config = dict(
    n_layer=14,
    head_dim=64,
    qk_norm=False,
    doc_mask=False,
)
MLP neurons of a small language model. Each row is named by its layer, matrix (gate and up: input weights; down: output weights) and neuron, and shows model dimensions 0-223. Each number is 128 + 32 x the weight over its row's rms, rounded and kept within 0 to 255. Numbers have three digits each. A neuron's up and down rows have the sign that makes its largest values positive.
After each neuron's rows, "fires after" lists the tokens most often just before its 100 highest values on Wikipedia text that the model never trained on; "fires before" lists the tokens most often just after its 100 highest values on Wikipedia text that the model never trained on. A number after a token or word is its count.

L2.gate569:168162118147131036105134094121117111108131112175191094136085137127150116161142104105138102116165080095137181107140159112152160068104106120099144131144115103165195077115101177125119095150124118195138094153111100178101166073195092157126139074140182092122175139114177118180156142180109160041111160103095143071112120108146092121134138091126112155174139138156166083125099158118166093129093093143088144155124149150171110122099099133133156116172131157123115123101145145093148158142051072135165102090164122151127158171130147067158092126163170147098153133100116155134109096148063114117057110070151058140175163101093207079141141149113144136144127109135111124143163140101148035152157
L2.up569:124138107110130175141099159119150204111138124123113127109136152054189115150120059179105090044140129111152140138158105113170153135148148131075124119061126089153183152166085133145095119170131122095146093174125138129117150096129108124091121048128109113149122123162161095113165173173100192129138126081108148148160069120178090065123160077148095137149087113141074073144104190084104129136149141098188142138110169100130102156116136158128108163141104142169114165161186118172196162092121144124112106093154127104144137153139151127128112148103126111161070180174113102153175138206168138102153137101023143062102097112111143151095111110108161119094113131051131150192133119131155126142072
L2.down569:151137165163099106079144062102128120131156203088137099160144153106171168163121082109130105147139081103187083095123086084124147100093094081113137108061218124154098119147113115127156166157177145126157168125117203164110126116132157170113136099097154109096132156120166137135158193152160117138133125133103150134087089163134110127116180130139133118184104089133154127139138217094097132104159144118103123157128187104079099127132157134146113034129133121099101136098125164128166136195114145108170063094172135157127119129083086114130105180112136054123148105124149108150091101174119123187121149093083093073153115135131151054144087097088166065134097109098144119159187154198103148163164
fires after: " the" 21, " le" 17, "," 12, " British" 4, "le" 4
fires before: " States" 34, "a" 10, "umb" 7, "s" 6, "." 4

L10.gate113:107059063107149101095170120122140147112154083153186076128116168150146097152113095162166120133132143116216147182096137079088123102104139143058143111124069122108104184142149068092135152166105113165140137082117132117171122111115171136120116170144166122126123115072144088123163126120077137109131133143173118099179176094136122135073168117058138155061085172112108120128094171121113088086127103127164209151138162175095161132151112153074074161177159132159172152168159154099099134201131128104087134138101124104174095134132132111100103102194158041100156131132135181121118172089137136084146108098165094081142075131122107137181114148118112134148133138114109099172165113149048164103136
L10.up113:096163078110144120115124151162177184123106129103121158055112166140164109102125095128144148097121126157142093172177126205143072121129113149177105148108187073072096109087106159106155120167115092132176169110121092161106127091140131149174138157157095117117090080141180121130172099130097158107206075102149065120142130176048132095142101087152112119157094125117144121167134151128103137079116137153120171160159164117191087137081110104175177118066092102139133118116137133155143183172150108135066182133084087178135126155097136126164143134143136091175112127126158095178113111186172101159179117081092136077105112079167127125144117168125113112101150128088131107178127169067145199094072
L10.down113:176034141186085100100110095102103085115117116150125117147079126127090205096137135169137181088159147140115114109177118139187145122090173157124171177127089200094100110096174089153171169119154139086108089102107164104113125178139135110105132130122120134106141144079121181124152104144064123151101178151137158131070151144099155076170113120117085099155121136132156120069139147116099157145154168111142190143093094100147182131146163084125136207158094117100149118102097144088151069090119138109149123132142110095085096108128091081173157162086176095151131109127141171157130127088084151127173112154134063129174161121139128199128127090149123149080128175087135206069164134139097094193142
fires after: "19" 20, "20" 19, " W" 9, " O" 9, " L" 6, " o" 6
fires before: " |" 23, "st" 9, ")" 5, "–" 5, "in" 5, "el" 4

L11.gate461:145184115082092143107096141071164121118139174096162158177089131159136179130167115207149118139097135112129139131107102154183133113103124127076126120148167102137131167111114112122122143134124074110082129128126085173120171085074131104160124131095191140160047079140112113153132108060107121172114114163082059140167139153107104184182169106147154082186087166123137139130168151153154092138092143141123119168125098148181068108129150096187202070127113088077100104137101138164107100090186162165105160123117132145205077150132137158118078165110174136076051149151107129136084166188089089093192097108146141133160112128124101091109108138139109162126094122075179125134125163130133103103126
L11.up461:144111144151125186174151174147135143134071189122105112152163146133115199098147097124102128100173149131153137157149159099126123126121138098142109119144128104124142138195072144083062177127109145102099150089138057132138139185094162068148133087112074049123107153094104079138063178124113170143116072104086125181115099125110112117130183102150098134110129191181139083136073146209127180081142144119193158114096139119152104129157097139134070126093147069121173125083164149149101123165080114116105083133153086083141151111162169090137110109111195124158070130163094148114154132183155127084158197150088142138105116156116162090132103152152152109112141125182104125136159050107082101146131
L11.down461:146084095080146120163174074128181118101158185140119149129095142160147151111156104111085126165089083079150134107153135139148105069073092139145083136109093121147111105157143141146134152117144134115117147122144120100061102140097137195178119101160164113163157115071181165164176100152066135159121151111154160125160134156192088131116143077167153110125144133098121156109107084126146106159111135119111081156100111092142081159131102066200130098104111133159147122132143144138128120097124093104098202116102137100173104171096112146075061101118072197096162108227077104122125185115164080162166124096166096118183112199109187130108112138124107121132117209190184139102148127109106122108086
fires after: " " 52, " |" 14, " ." 12, "–" 4
fires before: "–" 23, " |" 19, "." 4, " y" 4, "3" 4

L11.gate212:142141147086108180148104106121105112093108093158119083141094158119092124100160157098156131185107124138213174098076172173189113135110171113154084045140077090084145183125188131084156139126102114131053176130121138111154124165132159127110117159119123097148129100081139083105147166152148091093112150119145141119050168132094139130120198165119103164134120153150140024117098160125114122162148183107091176094169096099125170143073165131163139132142095096147126164072169158120134076129081106106095097096170115136120108075109129120107111112088209126112128136120136125169125161164162175153154054120161109128136109135087124150100171113178115151150095107161180159132090112160153198138098
L11.up212:183140191150152102104111129127120108105107162153181135133170127016114083097083140090137137140088125138193185091154151188105099112157094129079077089157132093114151096134102133117127166112102158153128160118136108078102128112155152159150107123080083120117102129103146134098105135154170163113131129195123133168076141191086087174140129131128109122097183084151144073175144126078147123147161161048147180133098134123075181076140134123129178205125133145150117090099122115109170089158108145095173160092105141157088072103095072102128156125109147100155128102169141138072069173144180125166148087117181136169093103109152173175099163106136054115152111117138164112123165151119162125099146
L11.down212:118081117125149175112149019079132136197076138141137151085083144157121088130125154108155139218175155125125109113161159132186060130164139184145106063132100081153148113102144089093118155136096158152115193102085160137161157134132200087095129124119154146128138098107132071102113115149100117125120136146169099035097130111120090082095151162091159165122155126201168123144081089088135125126181093139074144135116125128148131088117119145158143171128148138105124149073150172180138072111115114104108077109145174119111064088155142110087100113115167110130170125145122123181143159125144117201218144116100177161088102129108123152166122091153143125099151119117133180072121121105145079137137
fires after: "|" 30, " |" 26, " " 13, "3" 5
fires before: "3" 18, "4" 16, "5" 13, "os" 6, " " 5

L4.gate698:129146153132115139111116138111124104103131098130178116141180182095123138114121095137147124115125069154172150109058154113132144098138186123088084135103115141196177174181102116117086103143146137142108114194171103143125113088190084077120123131145199149093140175096140150128117174117086093139117119117076122091110130072130102124136138062125079179190144074136155159143134110113159135152136090120111210125194099122077123105107149163081097172138174124118108184171106192147085142098089164076139130120193173087146075124088122090102067164172121148061153102140125183070137121206084082143136091162160131157120108083129178135090113149145138101100144109146128111141165151133175132112083
L4.up698:101150138123091196102179128067153102107118168121117131154128167104105071130192083148089097152153091118126173131104133110125138127107172147119048170064075088142121160134083080130109125120174126165093087124050161119110167066154099111198090101209160089122117126122116133123115162092104084040155180144152140133166191140127120155131170071128114065099132101139123188156102161128131105157136137124111180113113187136106178113132124168125098100187110099107193133139082170098127106109097154123128115145150122117113163159145135105107110157127158161094052149125115143122125122121085108092146105198071138130159090151127180143173142143169150128113099140118121125152156145098120229113149
L4.down698:135165147101156114109215101145127085142137142163060128104132164159066144129174133195099122114053136126138150115134080144116142148026104135136089103159098174136124139099113113117105179168129106113137133107148148139156099105148139138153090108092101092175113088094161119149083176134134138142155105148164130146109241121103147099136159149080166100150062142106139181092168105133113096112144115161085118165121125129122138118182113149087116080094129159125174054136108090125100154132132097107105159141111132074092198185145124109190202089159147112162140061124184126113178144136122202176140141056144141121173129184146113093113133085123092150083083111112122126136134178129124095157123
fires after: " " 66, " R" 11, " D" 4
fires before: " |" 44, ";" 11, "el" 11, "–" 7, ":" 4

L11.gate790:126109150164129108083123199157072122145191081136159143103168136152077172151173121140087098129109096098162029135151150126108129175143151096128108153121147045092121129146127162095122150125108169111131222087176123110143130122112095154159103077131104139137148133115082123123117169151182110109116078124188132144136084157131132144141089155199105133135081163177084148182107134109161141130143100098184190111179145163125177140117177170155137121126131091086133153133147166114131107093123125085132122135183135116064127139127143073157091142078118115070118181152164092126076092100103083170152138138127119115198138140136105131065111191083140157149133082118086127067095163151099048147144
L11.up790:141136132117132154139181114107166123142158092102105087081137126110167088131100068099148085158158027147157127135151144147109152099091097148167143039117090171073099127147072138118155141085113112154073164160143051130140168139051189074132138143108081058129081094144148093218128188151085141109163137125052158190121092088145173151156149144097183117156139153127152104095126112107163146084120148115155106099143111118133109109130140151156160124138135136173103138132136116120179126149144094140199118108122126168106056137136118115156106188075165138221114150167088101135139086130138194139052126153129111105115160126130167112131156151149136113130155080153098108138094153122158127110123
L11.down790:155171079110145079118073172162131147135142120104147106134170135126171134160143153140149120084134129144119118127116139182096130134105125127146117200118145117171109157101172163128138117165117124094110100094144135105183175179115076170111090194134103160019200154112095120097084127134134159139092145113114158117158108147114092096064109136179144099109094132128152114136099068085149192180119165072152160155109121157110150132111088183098102120073108186073115000096113150157138126095132109139133132165117150112113130097160095099097150141147068124134156108131112080174149154084109124170108130170142140146134129114168112100101139139133110204159075106100151147122156150159078097197125
fires after: ")" 26, "0" 12, " |" 11, "|" 9, "6" 7, "\n" 6
fires before: " " 60, " |" 4

L10.gate1:102146155073183138144178156090155144105148137133117101099121148130175136115151095148090122118083098137109160162109126129141156141094158124030142106142150130107107119160093167126040138144140134102116132090078106112146093100121101122086128147111173112085122109125163066194156160122107138150142152156107148104140155099149093100126086077108129113190119113156186082131151154127121070118078121168098126122093148179211140155150125146192160156119084153134157143134137126156174180137223117163131182042119131110094147150144080169079164145128100120137076126138134131061129167104175168102097074161112127121114091145135121155178135063131128113169068136144164112113031102135179173094158
L10.up1:088172164158063138150097110147096167137106129146162099063101105134130150137166056172127167191095134128160166109101173133129076194150137169120090087111127095122111152153153117130181203056111109151142113098135112069200060124101145167150147123125173144151112103134177092147173151156149113172072209061060120181103134142066146162076098122132181166109150145152135103088131098109071099076149094190107163145147116117148124179113139076113145143177123149158071141169128128137102110092121112102112165158123097102134095138083151100069096112129141122135125153137165181101136108071107138127199183154129088109120158103143123092136108135162090138167109125134125148121100161113107131160122
L10.down1:079107178162111080140135156136149120156108144103119130071107121095171178075162121140200156156170115118101121151115081153157105105167171154085080051110114167170119133168107111054166176087178138165098089150178106136137207099181118150126106136032101120107129134112110135127075063075098114092101107078119144125177072081147142167175127132124119117115156119131142112099140108116129143133178139176106114140125125162105054178196138140087159128135113149171153133134173145158135089158147146103097138092115144119136162122150089134138085118133118140156149092153108140074165157094122169109122189089206093100159119154096079141113062068107139111159155132117169140100123184137106130106181
fires after: "," 79, " in" 5
fires before: "0" 29, "8" 11, "2" 9, "9" 6, "6" 6, "3" 5

L5.gate439:139186096135130102178076132132120109102114138106151076140112174139124135172122119097129136078122140127166137098151154121134117087108120172123144145119073100158174101105133065175119117176153138132138077104101091119185098098141124169136060082074096109149169101042081107120137121198178136106137183132179076110079171146165116149129104082094180118096172143104170190092180127142089155078128104190141163142113144112124189083089095098115150094137110112157167156143137079154092056193140141120128073135148139138124107124108103141107115149136133107098173172073111178135117193186118163116163068120132083126121114122172118084147119164084092082151164091097095153139177164157177145131105
L5.up439:168211088162105107128167110163147074154157075131069145150052183162102098126232163104109129167139147128135132159115093071130129122101045162119118092094123111186126171182157096142139135076147104185058122137097117106152156110092113131087126099098152119117080139150133143125148169157151143136136116128088140072110123158146099119123158090114137144152138154097135122157120133160205137130081120119130134090114096115126100099114098102236123146157118149150168152107128140071155165135168154137143168169173182108131069141198125131091125161156127136146117132179137111106090126111117111164168077134160117123096131137035136138134114088095079075119101098137067099192158119095105126094143
L5.down439:161094094122096072095130144110133129109124114153094127136189146158152172100127147173121165143099141070131156071177112116116125083169058093154106150069162125166087093091120114072152087139089089122148149130124117135138142153123144160159166138119199140103125167073093195111141088147092170120140167111167164137157148103110116122093137138083111164207127159096094108100041051091086088113151179135093147170141130077091125125165129188163185126105107136098109125138113114096129180156049146109154146151087185122059156162108124135160105147162182095131135097110117138166135106084171127177118138089135134158092087089122169149171176098142097143154156172196088090121127136111154112100148
fires after: "20" 30, "19" 19, " " 13, "18" 9, " rec" 4
fires before: "," 44, "20" 10, " he" 6

L2.gate759:113117122078094129128138074117202118139054134152103134086151094119105171174126111161155093112189161100107200133103125102106056111085136131142094171139090095145124146171095204174175140105111125171133105180175144151036136144150163152133111154124141181135154139164147162141129169112153129136144113077157148145092079125118133139109188113123115128179077091175144189076060086108123135133138163086154151138238116123116105127117110108141138082146114104071078108096122142187083103130109111151183088108145161140167124125119097143107180160102121128152112108112109155154129128149088125089140113131136087190111108168162140105072106183167092112172139115115105175111115119112033145132123
L2.up759:124094144166161111173107133133090184105115133194161099092113180103113139114092116142140148097121160165165153134148114100096096126101132093140099137146143126138144171001097161167103158142100079143100111154113172149054162142113162077097116156112095135122061087114121131127156180126121124146120134177165134099192138142115080120129114139103167138132115109160186200090117180170089146142092164133103118169180116079095142136149153155133117062206141123115110126134122128098140192115117071158097094138176140063121077138129087084121142138096123199126094083115111122172168167107102069099170060138113143143106138183142113155111167135187131138172060105105093165106100169166147108122140
L2.down759:111178098131131086134114099110098138068052093156197164160095145163084102152160122111136104087117109134166092128127114121088140067123178152150114158143177193140157128106144129129101135188110116197084176142156132119114165131062110095127100040188132161106088144103125118056066075124130149167084150080174106116117080171142185117126111132173180187105106098118164181057095122158072126127136119141126120119126136097182122157120164093118134092166133064089124134142120105111162111147093104138115115072136037143114105153159165129133110176126081123119154166147139114096142094164128182103157115176131145116146127153197163146103169138137134159129151153159116142112083123199131103166099
fires after: " —;" 49, "):" 5, " a" 5, ";" 4
fires before: " —;" 49, "us" 5, " in" 5, " —" 4

L2.gate336:141175147118161160076130124047149151157105143080072137098175113097113077134096155104179144089116108103094136150093134168154145106142103098079105125101104063135118192123098105117145190145093159102159111135081157101125080126110145078175085130122158112090124115148150152148111075111181200112123189093149114081089096137105152137115171129119126133185156067133109129175138077153117179113129135158128112123143140136145130074166085171126149093163115102103143137117144148205151132115192207123139113163125155110174118092109133080157125090107111117103128151082132181177115104141126154073077146118106099161133191183190131170168142173161133203105075111131156146095125138072102160093076
L2.up336:125096154139194144078089145168171126186094169087099139063173130128123112109117152068161140181136140134108130127156155139103165114154127076057156133089104096110102155143166111088119095156110166099108152112092129167093104161150118140143071171102160194119127093166116150115091129119100142135130167137106160136143172111112153105122143099125106061083135043186110127143120100174119102149115202208097063119140141154132193092100109117091106113109118096180164159079155121178114139114149168092188115137130123121158103156187156093102117127094139091148153094082052140126106108126155127101133096162119177137109144133164133114153068185172182190155149080072130108117150155106155137058105
L2.down336:118116182143153189114126098139184196075075157116109128108111092088130131116086108138156153089088149133132123114128106090057135127125119143196131147147201168085101078116138152108128190170134140077103130123129175150118096088138174153153119106160110108133126140145114123124096157075128096142151173178201083138151197115112094136147145133107084081107100084087123102048144093150095151159103212143043153148188109145125135066151163132174082130126117148125136148109144098096133074107101112108094142070118132135168115109145164152117126098145134139141095118195118177129146114121135123187106074146123157100109096150182176102094160058128143154112160123131097179177139110085188101169085
fires after: " —;" 49, "):" 5
fires before: " —;" 49, "ed" 10, " |" 4, " G" 4, "ut" 4, " —" 4

L10.gate114:102136107113171118154105153077126150179077120088172056083119113130100157079149095126158131101089148095120103091066183131131158074098085122162166105105122156143111148169118115154120134114133127136146111077125110155093131121095060074187138161067150157131163094137107125131204098116123165089159125191100111194156150185098107148088128119083102086126149189176195116146147146144173124183141108174135117163101122165111164161108121131174081146110094119124139090168115101084208161141159149081123163136118084133145138107151174039157171136121150130117080138181142176077098131084140114072130115156177192083120108102159152130152168091130114159116200110114116146110103115135137106125158
L10.up114:175179158078167096158103102115140135169096033123178131087128177128125085112137077105157111087117129134134141116124170189097126140120120123169122137094122130100194137101118071123121138149142202082145183070091067143088104112089142133140099144056138171078144087143120130121088077141090146092114157113152173039182062080083125101185135112146082119115145178176139140106123088160102152100122114148162076069126188162102156163160133111161125111121161132098119098151101170133124128158118147089109120141154169125104182175151174122081137136135202075126118159084190142096129109131088137178119115103145147174144093108126157203165123133100148106115104111167116140155137130113153131141083
L10.down114:076161134109151076172098129126155174110122081133141168089137138065099194146166050095093176134113106160123157154076136153137164143119115105073131146123088212120166122094081115190076053069128118155159202093105150172125103077107100170128100149119114154131151164104147130108230139129122157073133151121177111134165125087120074136097069137182066153133090157068105123096128137152094144112122151143090165134117151119158159091123174153137133117163163108124138169149137165112129172145117140112156102136128075128109086126113089112107092149160143101115136091082176144136156198071105103124076129093125139125126125208147115116147130164170173136174140138107108159128105086107093181104161
fires after: "." 34, "19" 24, "," 11, " " 10
fires before: "0" 49, "s" 22, " of" 4

L11.gate611:129108201190161129085155134146132159171103176132107138116112144104165131139081128141087137076065180160122078116141159079154130178122154110111145079143174123108113091153116107091132167150164155111148102114144062072125095183147098143119130160122081099111143059141108147178135150149115134226164121094119111132127194129066160096111136131095138146119134165211155089134125086150164122104135110144119148135194124076086146158157111149121121120150131122129135162169121169149149041092139132123110145084138076130092117044139097107083173080116090103124143131123163097062159101166142188097085071118139119131154152163095077151142150194115124150159139091106148157139094201137110150071123
L11.up611:082160111151085126121132155102060158157135131089148105057147168122157177127171148139103087135202142139129118137160153090156045062135166162125129111094128147124121129166149094143154166078171150145146132052136114081148150093122092122123148127141102098151148131124077139140099167100090153200146088082135185119168119103106129132131070188164138112125085089111146122153093106156153156111131147194126149181080145121168102161086129150106104080188183112102132141146145151179156107088183160119135178114172161122163083127188106119092080106104166165084105116209124124151166106092158125099148088100137135073122114107124070093110197139107102129150153092100171155121119072187102121089109
L11.down611:107125097092138152172167134153128112165128145102153177101177163138110122164150127143126070119122178163135103098114099100126099159109171141191171075047125144110078153136162160108155128059085154110131152174168115074102110098098081189065143118116106116120159113106104161138121180112071170217129123169138090090134144164117127074151144118176161116159146080208138122129130096167104117101127128107029150139124075140112113184125136133144124118149151167148099121151107135156108028104152177118160125123130107106172156132122100152172130093139112198167153156171158157077114139085112103092197161089144150111100162161089146132131113138080138086071122128067072139151124134139123130106088
fires after: "," 36, " " 13, "1" 6, "2" 5, "6" 4
fires before: "4" 12, "2" 11, "0" 10, "8" 9, "3" 9, "5" 8

L10.gate85:123124131106144167115123103149092115095144100076210167073108150118230086185159184082139115138107111140113076042168104192129129190175162197099153139138098114171134115123092121137177178112090154074120139093115095188115149096149182118111125145096186130161119156117119125096151169080137072146143106084121104051101144160064135195138128132146101128156119112111073119120158095085170121154079094155158154098125128108080119120150120108094112075138160071176139169159113129133132147146143065105104124134133125123096108138165156156137171120110086118114107181137137093119103152075151144193127146161194136108134136190120160166151105134115087149144161101122139084099143133097106140072141
L10.up85:062155119157089113158191098125145141126164121105121179158138169110135171134123125093146132120130092182067103144112065045153148144128141091114099082145119135074170160083152077169137084097105078112150164093106114111104156069111077095129126117070118079132114142155128119102159098185118099122119185131124145110164093088124109164158098078124138130098131127154105117117112153111141140180104131169092157122110119150148114110228183147121123130058117156124153084169185123095130097076190136171172135189124143097130156088201070097126116121163145163150120095157131150210177134134096123187221135133151156139118139181152113128100159095159086164169095117144134138145089113098099159126142
L10.down85:144154136176130087111204078136105108161115129119140129103131069134140067057132142104174157145081064070119121159135102118110127151135069209088101152187132117137145185052160144123103127111125150090142167125137138116095158159083126097096149091132165077137119157137111155188169108112172080031129129079131102142131155092146123151080161119088152106134158099073127156083132180105093099165105139106104161171134112111177101121154183150170121137169118122138151090193138089146123154113112150158073131138126176106159109131169161123182117093158112186123116197111114092110181172122086135153141136139157170152140127167143108132078044089108102113157068134119109118120143109110155154195131
fires after: "19" 40, "18" 18, "20" 12, "17" 6, "our" 4
fires before: "–" 18, " to" 15, " –" 12, ")" 7, "," 6, " " 6

L3.gate507:158099136152183109089122132142110178116145136168185126117161157106127118157142123116112021125145096158128085172090130137123171135105136167067136139179142142128101135145116185185170113207053122099154167107167182082121108168150130121117114087135130129131112089186180084180178051093147095173119141166127145108060142154114201102094108113138191151137089115146190134095147160136139112121112125147139080109148133116073141133146114169126105183166102218153170167058108128121151171155112090070119073167114112099141084183111111112081113103133092129121120132133106099128141159131115113144140084135129176123099132095130111100133096079086126128131152066076116148115080163092089100128114
L3.up507:082138132122145080121176119144103096148121081111070147149111106104111111118114102153088084124111089094102177098166093095079134132130107152130151077120106114090113138112152111137135108128136122107183096168114103170173144139163093151095242131101084136106111068123132137133134178183156137136141090140115163140071122091174111075161116114123107144136112132169124095120197134124097146155090112170160127163137124139189166157101163071162125108115111112137157154083106156155209112072139113117109150076132102101163163096121082155134200102137130157113109120103090167090137128033170171139127091128100150084197109130146094171112100201102061134145183087117146213145187183121136144147149
L3.down507:117082103121148060093117144152167106155098135189154137135101185072131070173133173150124131097122139134142108155102113139126159082091151180142073174121114101127129151124176133152187084107153150118143159068163188134108088090054136143113099078071122121175196115080148117154180152129062101109143115115169117154116126134172146165096085158175146146152092112160173117077091137117134110145130141135220076078141176160189131164091106129100125135140131130142143146150131168105168081108091146109156107105150075106130132090159147098057151109144186135115114128156064094166166129100171104170095095118183161132104169139131173056082123105116170151127130142121142170118067142102172086133136
fires after: " att" 12, " t" 11, " it" 11, " en" 9, " f" 9, " T" 7
fires before: "p" 24, "y" 8, "ents" 7, "ale" 7, "por" 5